config.toml
activation = "swiglu"
init_std_qkv = 0.043
init_std_o = 0.0
optimizer = "muon_variant"
lr_mult_o = 2.0
seq_len = 128
train_tokens = 490000000
MLP neurons of a small language model. Each row is named by its layer, matrix (gate and up: input weights) and neuron, and shows model dimensions 48-239. Each number is 128 + 24 x the weight over its row's rms, rounded and kept within 0 to 255. Numbers have three digits each. A neuron's up and down rows have the sign that makes its largest values positive.
After each neuron's rows, "fires after" lists the tokens most often just before its 100 highest values on Wikipedia text that the model never trained on. A number after a token or word is its count.

L4.gate21:132104144160165119086124079091155132143140124124141102100109107151119119127133179130092130163092158162173142141162122136139109148121102157134094105145148097136080145152097080119115156122113101065119149121137108132094134131130169158141119142117112140132117144115161122129126095149128146101108144094127127150123126086106079185140138095113110140115108082123138173128131149155089172072154134076128105123110093121166126162172145127109148158177132098147139079133144139123155138168122092138103130169098147139095101111141146120107155139118124110106112120117125124140168127111108103136
L4.up21:146166136129091135090154107137162148150104118123131158175117081058137112126105128195159130151169135147147151141119145123159142124133148123120116082157124077088102137122150115131134137103108161118133110106112145166126160143152165110149078133125120123128070149101122149129130146105133118129149107107158103148137141157061146174129127107152127148119118102163134145092093121138137143094100120149140101191098109122131110161117153121111138181168104128129122094138119154120128111164153118159140070133188163129146135107097090137120129136111081165108118150097122145123146139167138143139
fires after: "," 24, "." 12, "N" 7, " North" 6, " M" 5, " South" 4

L4.gate91:094095105117124119134123154121109082129148155079110087147098114178106109085151155170130129156108114126139118142142128127151104142145144106140113126113119156106140141102124147153181101126115136092114116165101099111129133149151117108131115127109087123111143094119111194124141175116118118142117144162141136123133132124122139162122101151130149139124121138104131154145171140155173136109081140107115095134174143097168079162177130137112127155182116118107163154123156109123078143123130141152139128142104114111124071116118122146116115154164155151153091077116096140101108114172153114110
L4.up91:108157142106101142178102131100104123093092091087126141130119118141131106143100154099169115103128095107144170111146105135135108133107086122100098113121152156149159170116169119125127150110163095137083115151148135125117130163131120137104119159106081140135107151107105162178107106096194087137121094136133110144091119125141115121105123151138121135145079118101133110118168138124156106128121160169173098136115121174159109136150116129135111115152130105152106153120141149071124140103123150139163116146129177135138129135134185131145143109149118126128131078104137144121097136139116163131
fires after: " B" 21, " W" 9, "B" 7, " World" 6, " Br" 4, "ag" 4

L4.gate534:138119145116125140115088142101126104106160164124125107160131096168106127122145119102106154115147132138122157096104150126125133104085103107157146096148165113118125118108087167132190092173147113127090087143100074119108158116112077171146084115137156144137120134130147140130159183103149149122108150116101167129145143110144152081119136089095144104129126102124100122120134176092124142155110129122108140109142164134112153134133101093101111123114116147114108112129186110129118164142163144131133132158136088140097140152083129162120113139135112168129154119158135126117140117136108125148
L4.up534:136135085126129144108137135127105102095136122159126132160099164152128109119139118121129098132125130108109148131150155130088094153138142111084138137125140118149122134089114145117120192137109170099075133140167135072107145127118143154148142133133097120183113103131163119112107126108133106126109123124145086131177115154117121129110129199129139160088129123170102096118134129120105149143134140161157176088100136183149127149140136114120132103127074186151098135140119127086143099119115139147120132130121117089082150167116116148088095129152108141097163133119161108119134113145146181161
fires after: "-" 43, " |" 15, "|" 8, " D" 4

L3.gate199:143120124114100125123088094165150117159147086128113119138131095171102120125155141125131115136112170103150124098163141133126127168149125121143078114137170149123138131090189141120114123090113141133118127141137130128093109099161133140107158123153132106136141149093185118128135120166126156136194111117121116093090140118156126150106127138196127123135107145132122139130142117091152120126121137127102091099096068079137141114139089127121114128148124101101150137113127130166135169151127129150153124124133099154119090130135121122130112124145109131130148092118113141127141155109126149115
L3.up199:134126177114139153148111147138106077134116131128143120119093112173133101129139114099150177135096125137145141137130130147131117115141167108167123168093120195127168130112110103157139089124104128066086102117112116120134059136138130175154124174119150118178159129113166160126146118145101142123122154145113147131152129151119094142112120105144115112138088107165099144125125146159133162095124088144143145082147145121146110116103123095147114107083121107130123079162078170129131113145121141143130100089102164126104108162125178109183107098113134159108107109154138070115114117120154136132
fires after: " |" 55, " " 6, " States" 6, "-" 4

L3.gate724:101119075142122166133076103142132116149179081146121106139130113103134112095134117135109126116129083163126102131113149097138104156118123135106140144141123112124169112163160130088114152164140139105094100178119136171138141096138143096155167113133141141148150152125104082125128163157106129125164117147164124104162141157134105136109089168119077109139128135122112136130134153141149130128142120116128086160126088137143100126142091132159149157089123142110149116125111105110140121153111136165152099171123114081145130114127110113104124137143133121111144097102142138119159114071132104155
L3.up724:112143095131093123120163126130158147115121134112071149122155148127116091100135114105149119064141152111105163130137133123145131120131105139127139090136114114102094133141103110131121126177147115149126116130139073116107165116146104137147152164093122155095152124174094164142118085119157173104142190129121158121135141158131096127117128092131115090114087097134125093123139163093111106139091086162166156153146142084139092093100120148108111153088116152140107118126160137137150086156147115143135099121098159129091140155160129117152120152179105156162111093108097132132114137106131106178
fires after: "9" 68, "ed" 7, "0" 7, "–" 4

L3.gate659:101152182110113112117132102104100114161088150089139077154120099125191115138150105146145177144174087144093162125124128171142128105158082177144134109148137140134142099140153142147146128137161147159106113117141106096144152126153130163112157120155107116131103123156128109158139107125130124164126128120139125103108093100113130146147111115113100176193134124120127113122080106119164173167116111132130137148186123109095138135112113125141143148138139111149138095164138126154188123118133139126101151111131153103117103123089116127141167120108123140153136136116099132095126141149167097150
L3.up659:098158141148126115120148084105107167117163135113159145172161096144136138130142141138107137148120123130130145189140184134179093088143115130109145113095145140135119139146166148151146150143092119105145100115117106116130141104106099097133139126153128106078086090157136138154142127181111143109140147113141092136141114105116123141148156134138143112134126121114138072139118130128117136141118099179188131125162096075115108078116096112109122152107150164124158144104091148109162142111086163106138113140103129087130156142108187088086107094139125137135127082102112148123120106134132117136
fires after: " /" 28, "-" 17, "ag" 5, ":" 4

L4.gate535:150125107066153171135144124110145087152169103133137104102149143129127141101123124139105121152183157167132117143087118092095166099128106107121096157140156157137109173107169126155083145116091121120138101115131145156133149116109105131136131138160100127132134136087121090147144119111111096130102144114163060128094131146114143133105098127087138143097100103151130146128106118117149130132103098068135101105118118129124170172135130122117145117158092129123070116127159120168118149129159138091106126105122114138124093086143085084091117120125090074104102094108175085113130135137146144130
L4.up535:163092163143098144161135101118145191104103100163113148114120133053127135144087178158100169124114149173105128114180142124133127145129118103111119128118112097115118109119105123146100100116111133162143076133118147142123123144113110126156103152159115124136135121094090135136160115162146106108131090146142112180128107102111120090112128121100147152152144191164089111127120099097167105129138138137104124087141146117130080139131105108139075140103099112152115154132137140093097092135121120141139158162100167106149119140165124122100149157115168134123132129124126047155137183148136144136
fires after: " /" 32, " Albums" 6, " S" 6, " |" 5, "C" 5, " B" 4

L3.gate500:137114160114111141167153132125123128129146163103130099139192103106107145146131158165125148146112115145130108120110149127119108141121141159088099131196089161138102133149112119127179128117175081115177154158165160123091153086111145148153096135112134170129142094128127150151142124130145113113157160145076125079115137074095124064119136081120143144083125139105123127137144111108123124133132132113152119137156125119100074110144096130158105102127135145132141146114127109117153138137093120136170099150139098110135115113140121141157145072129129084100098166084117167142100119147114128156
L3.up500:101115190137148138126105122123094101117131152062165136117115103108134134159111152132133076148111129137065143153133119119115129132109104143114143140132125135071112126110144077150097137104151170107129106141099119149167179101099116093150101142122155147128121089120173107139118146105133115143152121080135116149143110122094122150141087164177091145120109071128148142131107123170130148138150150114099161108113120127054131126142155112123158120162138152103118098125117142122111144102158134086144150170144115126149121093116143130132169122165124139149137095137143121109106140160094100189
fires after: " b" 20, " F" 10, " C" 7, " B" 6, " J" 4, " gu" 4

L3.gate217:157139156126144127052126097106151121107126129105148105140107145142150123118139107174169121111114140141142138161113127159170118141099100145107129138116116108154100150147119117114159112147117126137158185108117122116136147139099160173108091144132097130113140099081124125109133093096149184136134110117108162109133162159119099151163090116137103179156162156089134123116120197162127109146087132125148094144106125102072115125126102091079141153140093160122139088154181102153121138118106118131146180132081122129106092122147140137123144095142113108119137138168199144119103135129140125160
L3.up217:119148144105109159128110141138150135138158148113134099115169133153101152113134114100130154176146132119171119107134129135070152134149113095120162114092125130116134116142124110110108157147153089135125138124138111086154116165117151143131143107147173143146154153109108145109164157140117121157123163129151153079144132122145139168104161140138140117085133109139090116142150138162104152109092146111114133111114120118152139137131161091139111164106152114113111140147123128131141147102172163124099152126182098159146147183165111148102146166085118132140133103130166130098154090100116145084
fires after: "," 28, "0" 22, "5" 8, "9" 4, " M" 4

L4.gate641:147150141123148177158075123153164152154061139123178113121101122141131124104123132129104133161115142123148116138141139171106120133118158159184125127105153139170105101161134109126115127159102159098126116148133123128106147130187152133129082148098139072138176123144152124083156165115119087133152139073114156091098124139114172138115104114141130134087138147127121095122116108103128182082151126087164137141084159119148163170159086138126125117122118161131109146087139133147114125097118128129146108152134153111092141161095121152117130109103136147138124186124111146143083148115107137166
L4.up641:186118136100112158138131105145156139119098124151127148116146135084124119073144104124105109125153148127121099127142137155142129120097154132142103153114144144088121154133150074104148119082184126136126084088110145124149175131100133128146119139144098130112127148152109119123117125109133106108124137106116175161127118156116115118117138174119126135130085137123107135133143181145103208129131127171118143089109129136119125096109112144117137114135144141097149142118146120133090158098162132143167102090157091108122196128107116140097130109182105108154109076132110096179141081102143099144
fires after: " " 28, "9" 15, "–" 6, "2" 4, "7" 4, "h" 4

L3.gate195:098133128156136148116151148138155152116160094136148161190108113136155136153134162081135144157126150121107096127112105070166152128102144123142155117127100123131070121154135136132119118149127178146100091115141138129107114109161127194143161083136136125110143151087085156136127182139128154129075119116127155133119169074117146122139105121100101118155115138115063144114172137109129169090121127143102128112182113144153160121111117112113137084134133133136160100140116136060113124152112124134132122117117139071152164106143166146116109097133143158155159127164133110136094115151107134107
L3.up195:109135160156150161138124114129141139128115139121092118165145107146097114157144115141162131098147175122139160109137121098164121110160163118116140151129117109145124107098121153109177122164151113116084104128135179151105125099133086110106099081119137087139133146153115145113141159117153080148153135133088112135149088143145112152140118104116119126138103146092075111116129132099142145131137140160140159090119151159110118051129081139149131115143102136132081127138095118141080119111110107091156112154128137104089172096144135148135136135075114121110122119154116146149131155107148173080
fires after: "0" 38, "1" 10, " |" 10, " K" 7, "4" 5, "2" 4

L4.gate589:090124095134099136142164128140103102079165139133119122120130096091128105140143167099101097108174118160117144098104119156082160121124149136083122119092098117142106131141115164109136087113124089122109149136103130145095086143144102113107118178184157153074118132120128121111122152162124143111143106117079130124136130160151146114119098144087149142106130144151087141111099103118112125135100116071145161157107104108112123098093139126211086116120113134146124149151171180158108119155134137139162111138137147143133116180145123127096137138123151114124136098159131124117122154137123150128
L4.up589:141128108084167135109133126158133113105123150129135142119132138139102124090106150138114121111107145184086083097137116112135139100109140133139132137125101150122129120159131109131108087118086124113117115141131140143101143144134099138126121103156163131141130145150152135089088140136106114150158106133115123135138097109139156145130104095142077095126119135161097151141085163114108130142145099101117146113118127139147082134142149142110111088124109189165159135106126122166091160114148146134121116106152178118071114104121116170145138081119097122161089103145134118113145148157126140131
fires after: " was" 27, " is" 12, " are" 12, " were" 6, " not" 4

L3.gate433:123094124095121109137147116077143102085140135146101159130104179165091149129165175113134100076152130137116125132103129132131128133139135100145137101128151099145120116121080122116120109160129125130093101195076139127113117149128138129108147136116134130157156147118093136104115121150139125161089126136105147124113096129122142142098096098140081146115104081171108121153102130107118127141122141157130121134112169127149075088122165162158127066202134145158130112114153108113141171137124145090114155114118150176134115148132140116145144146148152071141076143141139136121139140131114134170
L3.up433:130124090107100113130162138112157100135060114106137108126140179153132128121157138144141120079175084081142112166138124130142169100123132146119104126150129072127108109112108102097081130150147142124093137122110161158117117119112133125101146112155117152141103138139093151124072085122163103136111130125132134093124121157134132136136133131150136100158107133151106127173148119128124087113124130170122181131121194160105124106118112108124091117099170147147147116072093106152122134121116085125142132127120130105116097147164106156143161091152147131140094127111116119118106100121137096112
fires after: "," 50

L4.gate76:151110142100096132137121114149138123121163084138131111129119162120117102096165154085143110129137128147099132106147139103117108176131150141127091078139122154121142136115105118080082119126127092156113167128134137127124144138123155119095137164143125100092142070075150160118098092145119130134152142154149161095110157138147169142108093100152098117114124124115066122108123125145135137117124135147142110106159124135138120090176192114143097135133124118125147160141159127124109103115155103093155142119088111145150124130078133090111124109123137136144084154119169076114121127127123131132
L4.up76:126147134146152142167086123110118094118112123126098127108153090125130124108100145100075120126121090171093152127092120083135155116137128123101132149141131136160119116123153137092128124117080061149126125137157145149124092103096130113113130168092119122160158111153165130154178117090122123137144095095129110130125118118138088072156134155183131157137144116113124126121125111121101104140128136162134141148083147173174150149109125107146143171175140139128125133107119125126111133119092136130154138145094087114119151096155101120079124123102125099114180135176073154157130153134114120130
fires after: "\n" 50, " J" 4

L4.gate556:144075061124131152114121141113141105115140118152144159142145120118132152126069173120125067110158133140133104117126105081115152108091097093114123107126152143155121117135145141124137084137141096135085150116105142091131075154167147123123150154147132149129131141157126100158089112139109102109116112123124115120127137148125155120131085114091146116124124155145122126081107097180129084122101170142129120153141172151145153140127144169159113117092119145168163123154090162115087132153143138140104137117093128122107114121160155156118135107131119135135118124141079088151107159126098098097
L4.up556:144123101146157133160138103105113136169134121112123115135087088146117094094117127164097083083144174122123165109074137148134097098124106135107120148111141116107116084121136085134149121119129159120149146078136138164139106136122113130108121154105135133102131168169153122100153128097124171162178127130108119142144120116144113093111123137153125196122151105145140110114090136154088121131102119101089135114147126108120120143136166149131111117120046107120153123095163129160117104158145129161120054138090145135119114142134052080100120126140139087159114102120121148080119120120145104148
fires after: "." 18, " is" 17, " was" 11, " are" 7, " were" 4, "," 4

L4.gate590:107118095124126133148148104127131131114110120132153186086160086092137148125143112116148131108135172123125111147125113148115133149111100119128138101099136169137164156125194130142125131117123140131137173111125158126127073134090132140141135154156144152083101149119132116102121159132120132118141095117091091155098137154102127142135091172150109157107121140149117099168124123111160106149096123126120145143119160118144148180146170132080139134157111133103150117091127146169139166111153148187172098145160070076195137118118112136106126147114128119113152125096139094149154127165112084117
L4.up590:154134121128150136118152131138152138116107155151152135123162087142132133149130132137124131132124130144109131108097133118133152134117108154148129087112111127149121138117135128188159185075134132165109179101076123148110142085110113089122101144137140150110087113106148127126147120130131118133142154141110080142093114113148107139121117118155071121143129128107154129121121150139086079168158092077160112163115153144150135129162143107087135129141125163127127115129186136136135160108148128141127121186137126090100095109157145117121111176093166116137141177148120072146138124158143074111
fires after: "2" 58, " it" 6

L3.gate301:132136106163159133130155121125134139132131153153175131140116168134149171105125132142109088154124104172150132125148115157119152138111140124155118115144150136112114142148126129074153090163103101153126145135164129126172116147096125146121090131137140160151148136116126117154132135158145071099096110128152102160151120142174151153112113147133164123129150114141120166126150151151117186133081126115101120162149183103146105147161126114144086150145136098144145177180159142135108139105160131160144151134127139120141119125158102103101142114151110153164129114161073140149149123113097137136
L3.up301:119112114161128126140135154146147136097121127114119174117147086105132138136106151110141099137196098153115135123150114145085127129120157121113101105148106114126134139122167136102119138132126152166164131155147177132105153154135118168102139103154123122160075113165114076119128091127141091141163095129145100090139097138116106147115131125100110106089093116107154144122103118165105130116151150120181112135100146156139109131131098102117104126088156122107098112160151145139152143136107087132096132104155104161108107111165139130133125118159109118146198169113099149148112164132151124114
fires after: " R" 38, " |" 19, "R" 14, " M" 4

L3.gate332:119151127132136106167153143105115148143154108097122121136104108126133129118138091124095125112116099135140143129181098171097163136133089129116132140122141103084131144132113137086154148144120106127089182098130123132104143122139083111127133154153164023119099137114126105115112112137125131119150121155136111143151127109137129123143113141115100112148086107146135098145096151112181120151173133133131133131118118137137146112145065132104137186096140140157161148107116140158140113185097113168140141095084147119116109105099102111118136144160108148096117137131098140179159168146100174105
L3.up332:153133117165141117143160125136138127120158116126112112136146128118186133098094143130129126161121106165141104122136089150124102108102132139124133174125117126117120156113108144075172105102163167105138108138150121165156107135133150188143072130153185119124138123116137180105104123147124117078135103141147125132110146103133153119161169098151164118117108147131110110113088139146157147160113099087136203085119142122173129130076148146138098141147107110122117163114077126107086137112151154145118178104115110127173138107100152118072145107118133097108085124122135117179122117123136147091
fires after: "\n" 28, "-" 28, "R" 5, "|" 4

L3.gate519:145132132144094173116095151118082165090148124136107137099134110143129165121115100172153196107108113112103115150156127135134115146110125097099145131154113150120160168099116141124164108165128096092086072110166084130112129126093129119110143122112109152136089153133141146125141095113083110133125128130155157160148134128095135142088107145110122150095078082125098088142153123112118096142093109164123114082136136105160104101107118105128134138137137136145156129177108119169144131151103158127167165088134115121103149155068097085120132112130142092128140100126114137149131108128102145123
L3.up519:128145128138142118140122108120089132154150133138096132125129124103134117136136125151132133126096120132109156081131125102119130174111132131154178138150142139086107141142105068178117119091118137144094115127115124125151118101146188133103147133152133138135122116099173117124112129136110140169124108141098155137132145124129121118149110133093093116156117148171071151081130115113120118150096171120121144118146079119144163136107110202156111092139147121127091118154092106145129141151131126097124058100164154129100152140122148144120099162108133168135100136143105158147115117133121132155
fires after: " |" 38, " (" 8, " un" 5, "-" 5

L3.gate317:150116107104129119084176109095111145074126115138127146145115153137135123122152143130165121096092136123139118093149109117109128122061153141133104145157127153103134123172120166153142100146107148119118133140130123107104164108135146128127158120152129134143120148131126122166106102149157139154118188145167126100120108105144095121128108102101131109155155113192151145094170147144130144151112095115099084119159112144135176154115105110138143160145153106134131120126133163098110150120102154172110147102136121111084121130100125165100117152139149158133181140124120095122160150113095092113
L3.up317:090095115108156092147103097136103129133096140145148129083140151143110129147135090158117147126149138105165121101146150150128102102121159117135138140149101107109082131158071147122091154113125114150151141132186131167100158136096108121122141152122176149128081168078174115113117123127093140159123095130161095138099091095132125129136162127103085159131149117143166119148103116133093081108119159124127126148075187118145144160103120136067136132160139157115151133129117112114160147156142134123156141117182088139120147168102145163122093149143120106160111179128135139123078119120141130089
fires after: ":" 17, "–" 15, " No" 14, "." 9, " Vol" 4, " |" 4

L4.gate328:110074115178099108129152115120074151113117123136100117101147110135105160137133128146164149154139118117167158119131124109153090077153123127139109140153128153122140095148193104113083123134122096137161126119121079095166166122149146117154163163112107152148166160133121103076136137154140097076081138117140088093144172126140160134119122095112137165150164134140147158132121162074132138110160112115157129127134161133078105163115122098144160128143129139122128133128100129134094152095158118132123121122160095139128128150124126144115181078151132129135157137154114154105085109119123106145
L4.up328:101127108173135156106093110165088140114142152108144157120125126161131118133111111112163136128163174121159128119103075126129127147156112138153133159141078098150160108158118150160132107120149114106109120109120167101085141113167151126138119116136112107117122119092118161117089152129122104150145121177120134152114120148121088156117120139145159147118145158156157139151157120114116135148105140097150084179130093131165170094161100148086136131095113114167147149162141151131136133149151080123151111120106117138111097153107139119067092134080111125137117100105137093169114160178157119156
fires after: " " 56, "7" 5, "8" 5, "2" 4, "5" 4

L4.gate527:127103110116118113126149103128113074101141081149120160134119135109147124138167122111122094113135125098162164089174113140143140111134097111122097110097144104117129124112176151101135096119124128127142104090115105153145074134119107141108111133120082127113143102109149106099142126094163060117131166154118115157132122148142165155151085082091130143107104139103107110124135111144100154128138128077132114131125122168136112154125139165134168171123124083096090140158122102139097120130127142172140129141131111104165132145140131096089118111107139123100126101128161093079145124146149119139
L4.up527:140140144135138125138118134131175123147111154129180114111146128122140141107134134095143091132128105109118161129150170110131149167161123142134136112122133128099125144133095135124153095141121120126131104109124110139101120157102123148118119146141153138144165122114179139116120142124188055139098111132103080162137164126128146140148173106184115097119109142140081147080090112117123102144166128131146118142122163099096120132097135134150177145158119159129121118169145123128150096150123112131134105130179132131145160103183111113120132121140137113152112119155101088121131098161114126151
fires after: "2" 51, " second" 6, " degree" 5, " third" 4

L4.gate147:124148113127134127092142120136129111158147155161120126142152153169137109122152143160104099132108172130062109138149112139142119131137096168078141133114153073089161143147105139166128134138153159118110128139124095166153148145113122137141162124086122150144145130100160137090122150158136095112118087141125121147104152157114153110151145117109099134130113134131140128150117187154139147121101105096120115117176104167136125122144136089132091151176060180104120115103176108168134125144147143110124147142174110143161131169151100141140092141113139152088088162138117145119114171106163158116
L4.up147:120142144105146108157115170162105126101130089124140113129163143112115108121118084161124155108121101135134111150136136176161087114158080176124141145145125146115124116134099122112127108109129094153104125140111119120149109146153134104112150117099145153104131177132183153146133132125182134111130108135138084136127115084149121125116135130100141162141092113129099143122146140105133126122120117108126128111103131155132157153117100137135089119085075170124126127153110162117148117179075158081150146142164142170117087103140146105094098129116173139111081174104115085145114141111109141121
fires after: " |" 49, "-" 14, " Years" 4, "arn" 4

L3.gate183:074128133110117156145148130169124138118097094163136152094097084104148099098131158127138110118094148137121148133132153127098141157085155112106121168111130147135140102147091153077086094099120133112117139128162135104150111091092141172103130169112125123123174150160118141099120129110133134080130096133178108140130151128112101137147108126113073119144117194147095156120160118097176148139085126132127126128122177133124070124120134155126132143081186129167135165110130141130145120121113122121144123146149108158148151132122177140087130132104122129109144084137108125078094113153079158120
L3.up183:100141131162119115152131132142110128147127138134115131161113155163116130116114148127157123104162141153137110126155085113074100087124129128125154121117143172088121161111115104126166157090151155106121139114088093056182122137122128114122137143103125140079149135120145164168154116150106143133154127141167103173149117099074133134155153146164145116127151132073123137104142144166122159126109113134126141123170161122107130138107130115133096139139151135139135121160132155142109154080158116132149141150154115085092135138180133153121110105118096185129084118144099105137146131132124101142
fires after: "0" 22, "á" 16, " was" 7, "7" 7, "3" 6, "2" 6

L3.gate259:104147119150134144145110125104123128124164123158140173147140143112147099152159132160146132167139099102114141141087089095174119146107142120155164132111160122152107106123101092134094124184149115132078033107131151133109145090152128140163112144115131119128107083138120148150141128140118105111107145122118148121130124172124119136129109119136137093153135100142114146146100141106116119128123090165109116150186109107105133099134115166153116122176110148109094114085179093134131124152136166113127146126105140121093092149107107098122154123145149139130148123160134145148103124106123139139
L3.up259:110107151156099149165128072136147157132147170133135116158117103159118083161147118108121120143096144142089138105095132096147099129152116131131129089135130150083139097130155128144104125120113119120164148114092147092148157138136133160148103117118105143163101102150094129105109125102156168144086175131100125155114146119121080165126121119092106143124149155142159136167139158146115143101158163123125115142149105119140118151151174134132118092164115113108113097120163122142079111112151164168123115110137138103135102108153166084126102144130093179135123139141130129145102160148168182115
fires after: " B" 28, "-" 9, "B" 8, " b" 5, " V" 4

L4.gate294:151103141138166171118108167144151164129152127175072150144091140082118139144143124128081140172113121149141122138133111108167099107148089115141154148167128099082126159106115150129133110143133118123126124159183147124126111177138140138112157108132146155103145152110115144099125153152144128132077093142152138103128191142133090094159112161118149168092146147117134108119151126118100185128160142170147140147165156138123109159119101139073129150123152126151076105147110086128158121184137139181131139117169141124148127137176119145127133136141148153134142140103141137147147097114112128159
L4.up294:091120123080128140166140160138153120106116100172145134130103135094130121150162101157149100134117130144129146133114101111119132147146176088142109116124124142125178141128099112119137116131119149132109106095153170140143089174125073114097154149132127124136113125132146110091090095161108138139149130141142146143109103185148105129133135153082148146199149123119114107140146108131151146106141133141172140093146148143162163142139152095134122110089122115125097130188116115116128147154132136129166120110126145143137094149132098145122141150112133145084168071138117100134111152165128108147
fires after: "9" 17, "0" 11, "2" 10, "1" 8, "'" 6, "8" 6

L4.gate258:070106137133111122124132094097131158125109120114125116154123111092132175166114157112087131126160099127112165151163155114122098104145107123114136130095125113178128111131125097086104100134106112132170151100132115134124159144112140164162093127123108105072130181109104110160071145121140134125114093134154116129123168159149116149146137154124098122098156155101169129166174144132129146152093117083127109169124123109151091160112133178166100117132134077138110132127175125141131123114135111155120104149159070129154128129118102114088124119161128148132164147131137134124192143170124120133
L4.up258:078116130126131134146089117149140174132123136156150126150147073147136116162111181093103140153113113115159127162168089129155141141118156111138117120090185132115108094168173145129095150094169093128171150157131142149133154129095153099104125165172128140129106146162132109131127126107088139089131093179126092138120115125117082092137118141136108141076089146127126164126134099119121119143130109111110057110162129114151132106131131153147156154126088144109105128107143142142090081102142112141150095115125170157147139117133116096075090101140095136107137162144123085123128123173145135111
fires after: "-" 24, "\n" 22, ":" 8, " as" 6

L4.gate369:142133150124136150153125124136153135094109121158157122109143126070106097122112138137100135117157092146116117094174159070130129189108103090106095130128139093136139121114102125124107092150129166155142070135163155145132128125133098143123096135132132145102141141130158149140145109128127115103149174133068142127146103145105101132149090104094126123162126088115152121150156150171092146096108127109108150129132120124118101098135132126123142128112089091129081126169127133141131090078138130086106118113151107177160156096137137075122121163146128131120083110135136129153113134128144152155
L4.up369:162121106135158120150132149145100115130157142125118132098122130132121114134186108153113144119088150130130128127088108119127175108193074193097102137143156161074111125112103132135112173120135131114128077128147113100150136109122138135136110132108114135144094133163143106179099129129149120150120126124140150118095066120125118117153090062122166125107090071129157157138160108116167126149118123145127140080140148124146127114110192123134112143125156094153176102095127107134148120100148151171159117150118095109114143078133129110069142143080138149181157106115144115127100121120137165102
fires after: " F" 14, " out" 13, " f" 11, " B" 8, "p" 6, " sp" 4

L4.gate804:106120139182124107121098143111144143113136111121101146118138107118134158124121134145126132118134127128130156117170127104123147115133180160177145114127136125081102106090172158130120157118138133115136113155113143135127095112137134096147126153112105113157105131155092098102129144175134162156128094161120112131121171132106124120157112160134161121084129083145104114123152101100127088137081136124088130177122127131117140118118138137156082111149119112086154083127159132095143135135120156124151134153108066161154166150143136088127122150122077151107138109145116133126154092139085126138
L4.up804:111131100127111069165139137138085123130134147119118142116125109081102127157101131161152146113098102095148172131081137133116121142129097132129146109108111124132131147145160113104097138169106115178158121092167134141154155113123146111155101122158074099128100103115100130125124127143139105127142098137134143082166155141109165095179131115172114158125098135128097126119111130141116149113104153124075147092132153149171131166105104108151174148140103107142101089078129168113113133148127106103171126133145128179082151107130105126138134131142139131104120118162111146123140113133146115113
fires after: "\n" 97